Part of a small language model's weights.
Size: 12 layers, vocabulary 8192.
Training: a variant of Muon for these matrices, 439M tokens.
MLP neurons of a small language model. Each row is named by its layer, matrix (up: input weights) and neuron, and shows model dimensions 48-239. Each number is 500 + 50 x the weight over its row's rms, rounded and kept within 0 to 999. Numbers have three digits each.
Before each neuron's rows, "fires after" lists the tokens most often just before its 100 highest values on Wikipedia text that the model never trained on. A number after a token or word is its count.

fires after: " |" 37, " votes" 6, " —" 6, " Labour" 4
L6.up1379:527460506504577552535479512449586467570586525464440437560541494519477520428586464469534533550501549555503488543431507498455514500630599531415460446548483499438547546448443475449511521484480372533531530447471481471507542598446468528569527453603465428575460536514490518450510518446464471523480438478579447466473501545474504517489544374481519525488350555474508530511628438482505433538495467539495481513506466455616493499503554501480559475503487468503605657443488388440549487573554518480499597471561477385426587527478506574527446473485464479487509455505605513464496444512416570529

fires after: " |" 68, "°N" 10, " by" 6
L5.up631:419527463434423470479439480556594487549423518442519461482541429556505511438484472490445484485451491508514525486508516500429571509441422519475490607480562513481481515529484565407462477549483528515383438487469471541617521506598469504432462515532417441512529446400401559467465516470498418469411537523498524431450528455520508480486434444506413533550483562502507445455476456477531496476536573452489534420508605505439409550556545485432528528589548512495462487493436419502559538550429457512482507539580498447466489516497541520494516518455526519558510536415447433435529397497422481491

fires after: " (" 49, "-" 8, "." 8, "/" 5
L4.up920:434559492506467521475597568449560421460540536480454474500497536510484402490531550558524561546478476599431463507570415481529517409614497453596491488473488502520536590502483537482530570504400456497528488427531512508596554536453542535565413494555518489511388520473565516479453460427489575537539397534533474514525530552498494507563463617480498559472505472507507427459557461491568461451461415492522469446392647501425445525466492450575571484469410546508519502442446503494540445460414639516512479516463494530542506488562492516542542513562504436398404440520437485483494614480538461480

fires after: "h" 36, " h" 20, "w" 7, " H" 4
L5.up1473:508480517503563494500490539473430483500543454500496437571503532517589535612486457464554492477529551477519556519424641428512463448528474459419447489474496544508564403570500542600538539490473546486513541378567548503586410524493532516542417497541506500455362450441493532549492480514458508452473474512449484493517624483468490545467458479533418470508443573457416502429398493520592537474392549555540565530495541495532535497464506468562461564446514570396520438339551472466497417489545429473496531473474552378506555462590474611463494436452611418582537506556593564503548437484420502462

fires after: " M" 26, " R" 6, " Tom" 6, "M" 5, " Win" 4, " Leg" 4
L6.up1144:488502501441501442589439481537507488536451475458511472497455533531536487532406387508545436484553501499448459477502482527432499496596481582516608522512463582537488424501466487467459457434543437533455510483524400534616471563506468546446464515497583545447505504531517478559486401550496484482520475573485459481441455504525579477532494513522444479451496512592483454539430529482586514403499484574586459507480476477476616443493510452528469543486535458579481511514514538488554558497526525575546567502558556458438525447472495491440499410526483555475465521471569587566542442482587505575

fires after: " " 61, " votes" 6, " Turnout" 5, " —" 4, "0" 4
L5.up537:420494445554543498572463477589574439490478550488433388467537462510515558404511554541584485427453459504521575576617550464476462500516559517487529486402483424482503463504480508490594491460602515443538478432498483469589564562514476543543480501519492569402622478478540515486449422524454417433514552488515475601514555525465665512488575546427524489473440483489568509509443472455516481593461500445529534462478501503531501573465534526503458542498524486590510573419507457447539508454527547456485424491516495465484482509455453531569395534419494506457547508476427514520592583577391527485

fires after: "C" 17, "D" 14, " C" 12, "S" 11, "-C" 7, "-c" 4
L4.up950:457455505521445498374509471551536548460535421613514467539445582514498501470473483521516445487428522554493594482596526413544522471506538569528377472480443520532452481509496566589438529520549466586497451499489449471476548534469480488551415440657533474498433487400497575543586547507471503511475485482479536464434487392525525448564476454503445450533407530481484509511528587547488524517562458452475537534503470413527557485500436479420581488506529491598486471382527524478499490542453453521565471488483489518528474522512603397615475595450469512368471518475440631617529530383423544484

fires after: " P" 19, " under" 11, " sc" 11, " Sc" 6, " Cop" 5
L5.up565:525471483581476541491515505469483445498502518558481421495463569526489565579512361468462541475498546495475596487532477484513433520567584399495475435451514470578435481577387535494553474404477548520514483524522514463544475483485399560489547486521466444477522543531557595567409505515491554499427523447460476448473467508467479394516517511502534590574405461588496590583524519486565499559548566519498434530561509460455560570514475478438498583514488511523484474499501432517421476490504501430514539536535456547518500482471462521452471404482456465526491517532468567433541436580485478525

fires after: " Bl" 14, "em" 12, "m" 11, " Att" 10, "am" 8, "eb" 5
L4.up1248:542522521452527475532432518443540510534474487392538483495500456467536490519474472534483487506520549502455518654527512547451429469564463576548528424468414583517582505488393529488464494502501457460516467503426446468530551518489440447516485571482508498561530536469446493592437471502515514540541462445455463502582495520438500441523444454522520554516453517474516502479514514417550516520479472554623459383453477554490489453492547466616456502469575559481406545525534510400490450491531503460507544505474410483491432459445529519485468483465471480581422500512598562530469440654502491494

fires after: "P" 15, " P" 11, " d" 10, " Cop" 9, " D" 8
L4.up603:481500530471431454481454425425437470562463484434503533559410562465486562519426466524459498602464452494611458600490525548497566508626550454497570407499538569423490476601507452604470560461421491468491509464480482592461594509350494474511433489527465510493517562515573550583522576500520444587526523405533467488466452512485495553481521431520445447545508466515497393546530430473525582530588505463444493541534465524628507501530503488548490515540428553470469432591478492488526450557518384496469479511412480485429525476519437525453581537511572491410520468434468550498508490615503457516

fires after: " |\n" 27, ")\n" 10, "\n" 9, "|---|---|---|---|---|\n" 4
L5.up1464:451454579443523460572570538392472458475574541590588381530501400536527470486494510473456509556540433500392557470553545551576564510458500545511497443395538488531500503542470516576515611470483555461562499556469401424513456411479531573394569505561640439408475464522474518531530493388458448510518508489483448501471661433433418430467478459487523402573430485447533507475549470468519472529544501476548485463490501410507474474471489483550457532566507483431516536518421439487513424499571509459560504480552510523427637511478492419552437435532477516522418496545515468589435469573423494510

fires after: " P" 25, " G" 11, "u" 5, " V" 5, " Ca" 4
L4.up1339:446526504499559498487571466445491578471514464538565482472461507473483444508506454481521435520457484515481598566584477493506511464582570527516556475499531553576521474543460535516478550509535482434494531347464585469455457400478471465448513504464473530483513527526524433444512444520573522488560530433616523502542415550483570508465488451475524512464452421455467472598509582502505563462516552594471528480494463488482393535566582393472498526575455448522549482559457516565431406463535491562561570490458465511534589505511494514550489560372449452508627400525477512526466566541494487481

fires after: "th" 19, " K" 13, " second" 11, "nd" 9, " first" 6, "K" 5
L4.up291:553532491487469500447564523523479511413537481529590531471542478456543497472620537513534382421475567447471487577539501471434487477475475493478529506468480450552457485530465473505595400507437437536441502573414346534437513521409484433540437567480544521530532561539543457542600448526466466441545540519486444514536494465474512430531543482497521549434427604496413490555473461439510479504569503481494543414460474475473445526571509475484396525443512491458469475543427485402464456608517499422487537519462471455545442445582663633513592538478518462548517458481469566490462493567539515504

fires after: " |\n" 25, "\n" 25, " n" 7, ")\n" 6, " G" 4
L6.up1443:473509504498529517439466599353489398462482465543457372491413528499524457498539540586436535481544549500517464617508419467492566554557526538513586442494513497498479508504500413498602546419489416551446499511504549445456466507539512462493533507558474556391559474508531445468488551552484615468549397461565465544425490486600488528473522558461530544421522560484436443552501524472519445546466530497443489578478545451531492573520559572581398451487456443520506420557507487530473524427517407514505550486581450498485510511515504479570508421479468442442518451499488525528532493552462505513

fires after: " as" 25, "S" 9, " is" 9, " m" 8, " are" 5
L5.up1202:537486468544469559432459487482515478500485476500530436451472499515497479525457477433492521521483426484468480496552494463507471387476477540455544488516604479563533476550509496464499535489488539530481501475491443448514538484505486386558436579463555459522545427453559458428395504406514515526512523456563456448427486455510492437360498450524458475602462549512508517439514575562411560462556561526518473499407452397512415402466422559509460440532463337531439505490579514470485567467437472550567477465473523583493427465403496572496531445555524506496491544392554540497593483436431500603

fires after: "\n" 35, ")\n" 9, " |" 6, "|" 5, "\"," 4
L8.up474:506551605497517479402584577531494564471470569479528488560565432532547451521513518482469494526513530464567475595448517532465583461374569492489452435451498517483504502483468463513540501526536532436510530590383538472424439438497529521510462553441432441492398440560498565545465463479542432505534418374504549504580457482571559457319601523433496543561524566492448543559545568524464564547509569480496546563459501509540457507482575482525438426502600553490471542478493544557557513469520593543592521556583530502483492550451495582470537498608484658457444482588474523424572468468496507552

fires after: " a" 29, " G" 7, " A" 5, " Z" 5, " g" 5, "T" 5
L5.up1108:453452489443397519565505446491501446454576490573474568497490516433599457489528464495510432564442509506519444490525559485527532437468465510360572453487521494446548508556486535541519562460533546438494411569499442568529443500550504463467513527607584520450395424533440506596477426512516469408467504483499479506447471410442410477418491431556515533473522515480552464533414454600561512578577449564481569567456439441402400461427551506498515487466458464435463450461427512423487491502597599552532479515475612404349461539510519521526514411551581425416455510495494465533449465421531523489

fires after: " |" 19, " t" 16, " T" 11, " B" 5
L6.up1169:491453457467476529608440530619568485502505524504614502517544539470479438501538521460457570477500518494494574481535411536431540485506523483465487389585465446509468524432573486435554554560505411533566490507394537450520613466403531503460466436483470438393456534533447506571549371541551451433590505485484476524500501450609496490522587477474474505561482474513459568474565489557500548554475514490573486516605554494490542530566590462431398495480419516410441527443460362477493423484537540550426437472547531529454475489375395565542452527443524487433452496467545451509488477526371487428

fires after: " S" 31, "S" 17, " s" 6, "T" 4, " C" 4, "L" 4
L4.up1190:407558510500490505460557525515573484468439582533500526421555503511576530577530530476437577479480439545446520482583469558553504523475576496509389438460469532472496418528504516548487441414467539522442495515479493524536587532446451437551521503506508477571487497422523554522550503478451542524444508335518480483438439490500524459569456432510433491494403391591540533513504527469468597543536609523514517544561441490479503583582463443525461489484522474500409599566531517457593503513481622479540453456585564509453480488518528569558581424517486477466451548508397441477455561367378444504

fires after: " as" 49, " As" 10
L6.up1270:465444535578553382444422541437525425470510560620462471469528485530495570494464465425480478517462558473458437459514537599503460400486601502559521550470444474547513486488544431519578447398520491561519505393482506526521512487504517444477508442372487525524494553465449466454542491462477561569510466505508480428478534504512497570520439431583543427538551506427615556449460467553465518449553508505500528563535465446541471438519445560462440557478601497413499546503593436517524492555438517563507528565417581522470457450515427518443485526575514477468476589469549433490499431524477478564

fires after: " St" 32, " under" 10, " st" 9, " Sc" 4, " sp" 4
L5.up1232:601568389564463447508478479534516488582585517541468480525549485431565472513578540526457501513492460490518452527467506414472452516497490538508521499534456568468515475494627521499553452436428403514507454439520454445585439535542520442470478439451498458545493535534533513514443432538508533523589574438547486532448358541462566452549570497478536595569431490506503463436576505421516564541552492538387462496541445521569438463575544523522516480532491481558436531514533434421518425510495562556437490578497490508481520512458515568503598519523484478544521527470457509472584496518456497456

fires after: " was" 22, " be" 10, " were" 6, " has" 6, " is" 6
L6.up61:486470511592587508505526545501489637530441525447500493593453558445518524445511442521520523482512595486509408432507570565513505536471490505441515501470526483510493527485444525458448525564569492527468515521474444515505489466544446565433464496497519510574464463535555564551486479531467502403492527487424453425486580466527485502476438430521325455521517516534469513597573497485433470464378492475508538409552495459547515537473579556487411519489499463381533488598390584499589586530359365463466511502580491541694508549439483496466526479514580512443492545414405425493475458447596518521

fires after: " Team" 23, " Candidate" 14, " Player" 6, " Pld" 5, " Pos" 4, " Year" 4
L4.up324:509540445471573473478529460438494494467508403479587478539464482440454545489397581599479510478452548612457532382480454446500417553477479451539563461471512534474471582479472479561526558490441574475475499559492483506543424540451412560409467526425476442541476547469453431508580525455533378510521560455507540538488637515551556540483509484513445559501474488441418520479447491509443535542589546453465435522592491488480470538544520437542555568459463480499520508569469515491538549489494507502545599425578533536482520538526537576556499467558438510427514483441624431404521439495536481493

fires after: "s" 16, "S" 16, " S" 9, " s" 8, "-s" 7, "V" 5
L5.up879:462576520491457481542443446607508433478521483557481474525510447546442513563515459519570625545516509476484563481527520480443457440448477485394549508581401422600469460530556492582545504539525524561468534459494488388558444515494467554540492498522555419524409590400540472449442441477599529506481382492449470500484491517474416404461478487450449485478531562572540559456490453589586527556483524503614502491513505493516418465576464518510477485491500415539380588544590405526522461510537550606425456421432540459562543406574556548495569527499463513544391449508470452417549497496501532535

fires after: " K" 48, "K" 11, " G" 7, "ch" 4
L4.up1081:507464542483437442478469553586478463472615510483520426566477431568501489519539636452489419536518533439455421572467601523524492488559542535436593448581537541535588525502534460487514493505471496475578549421500480524452540564464447432481531461400517421433471461575554566530504487431534426522576455463515563406564592517575424534492484511447492527467647454507458474519412501463555585487466419449582481481486544590452520464523503465587516428467477561452473512505593471589510425515567478404563499565457425382525565441500516526535516516469562534553527500589553486513542536464544483485

fires after: ".\n\n" 37, " a" 7, " A" 6
L5.up242:434453539387601534478471476560480520486485508472483336508471562392503569511604617541577581551585461568533409451460531482501542491528538559415539520431441512497632498516468439486558550452479517507479478459492507501472586493480459459536560472567645489468512403485410488424476529573565479418531458483498471421570427365482508470484474498560519547533469537425495448512583595443510538535468583487507497445573488546556466449499509475505459456450428519533489565560463496519516516514378562451521590455497469522562484579505511559474568466509539518558460480532483450531574413439567458436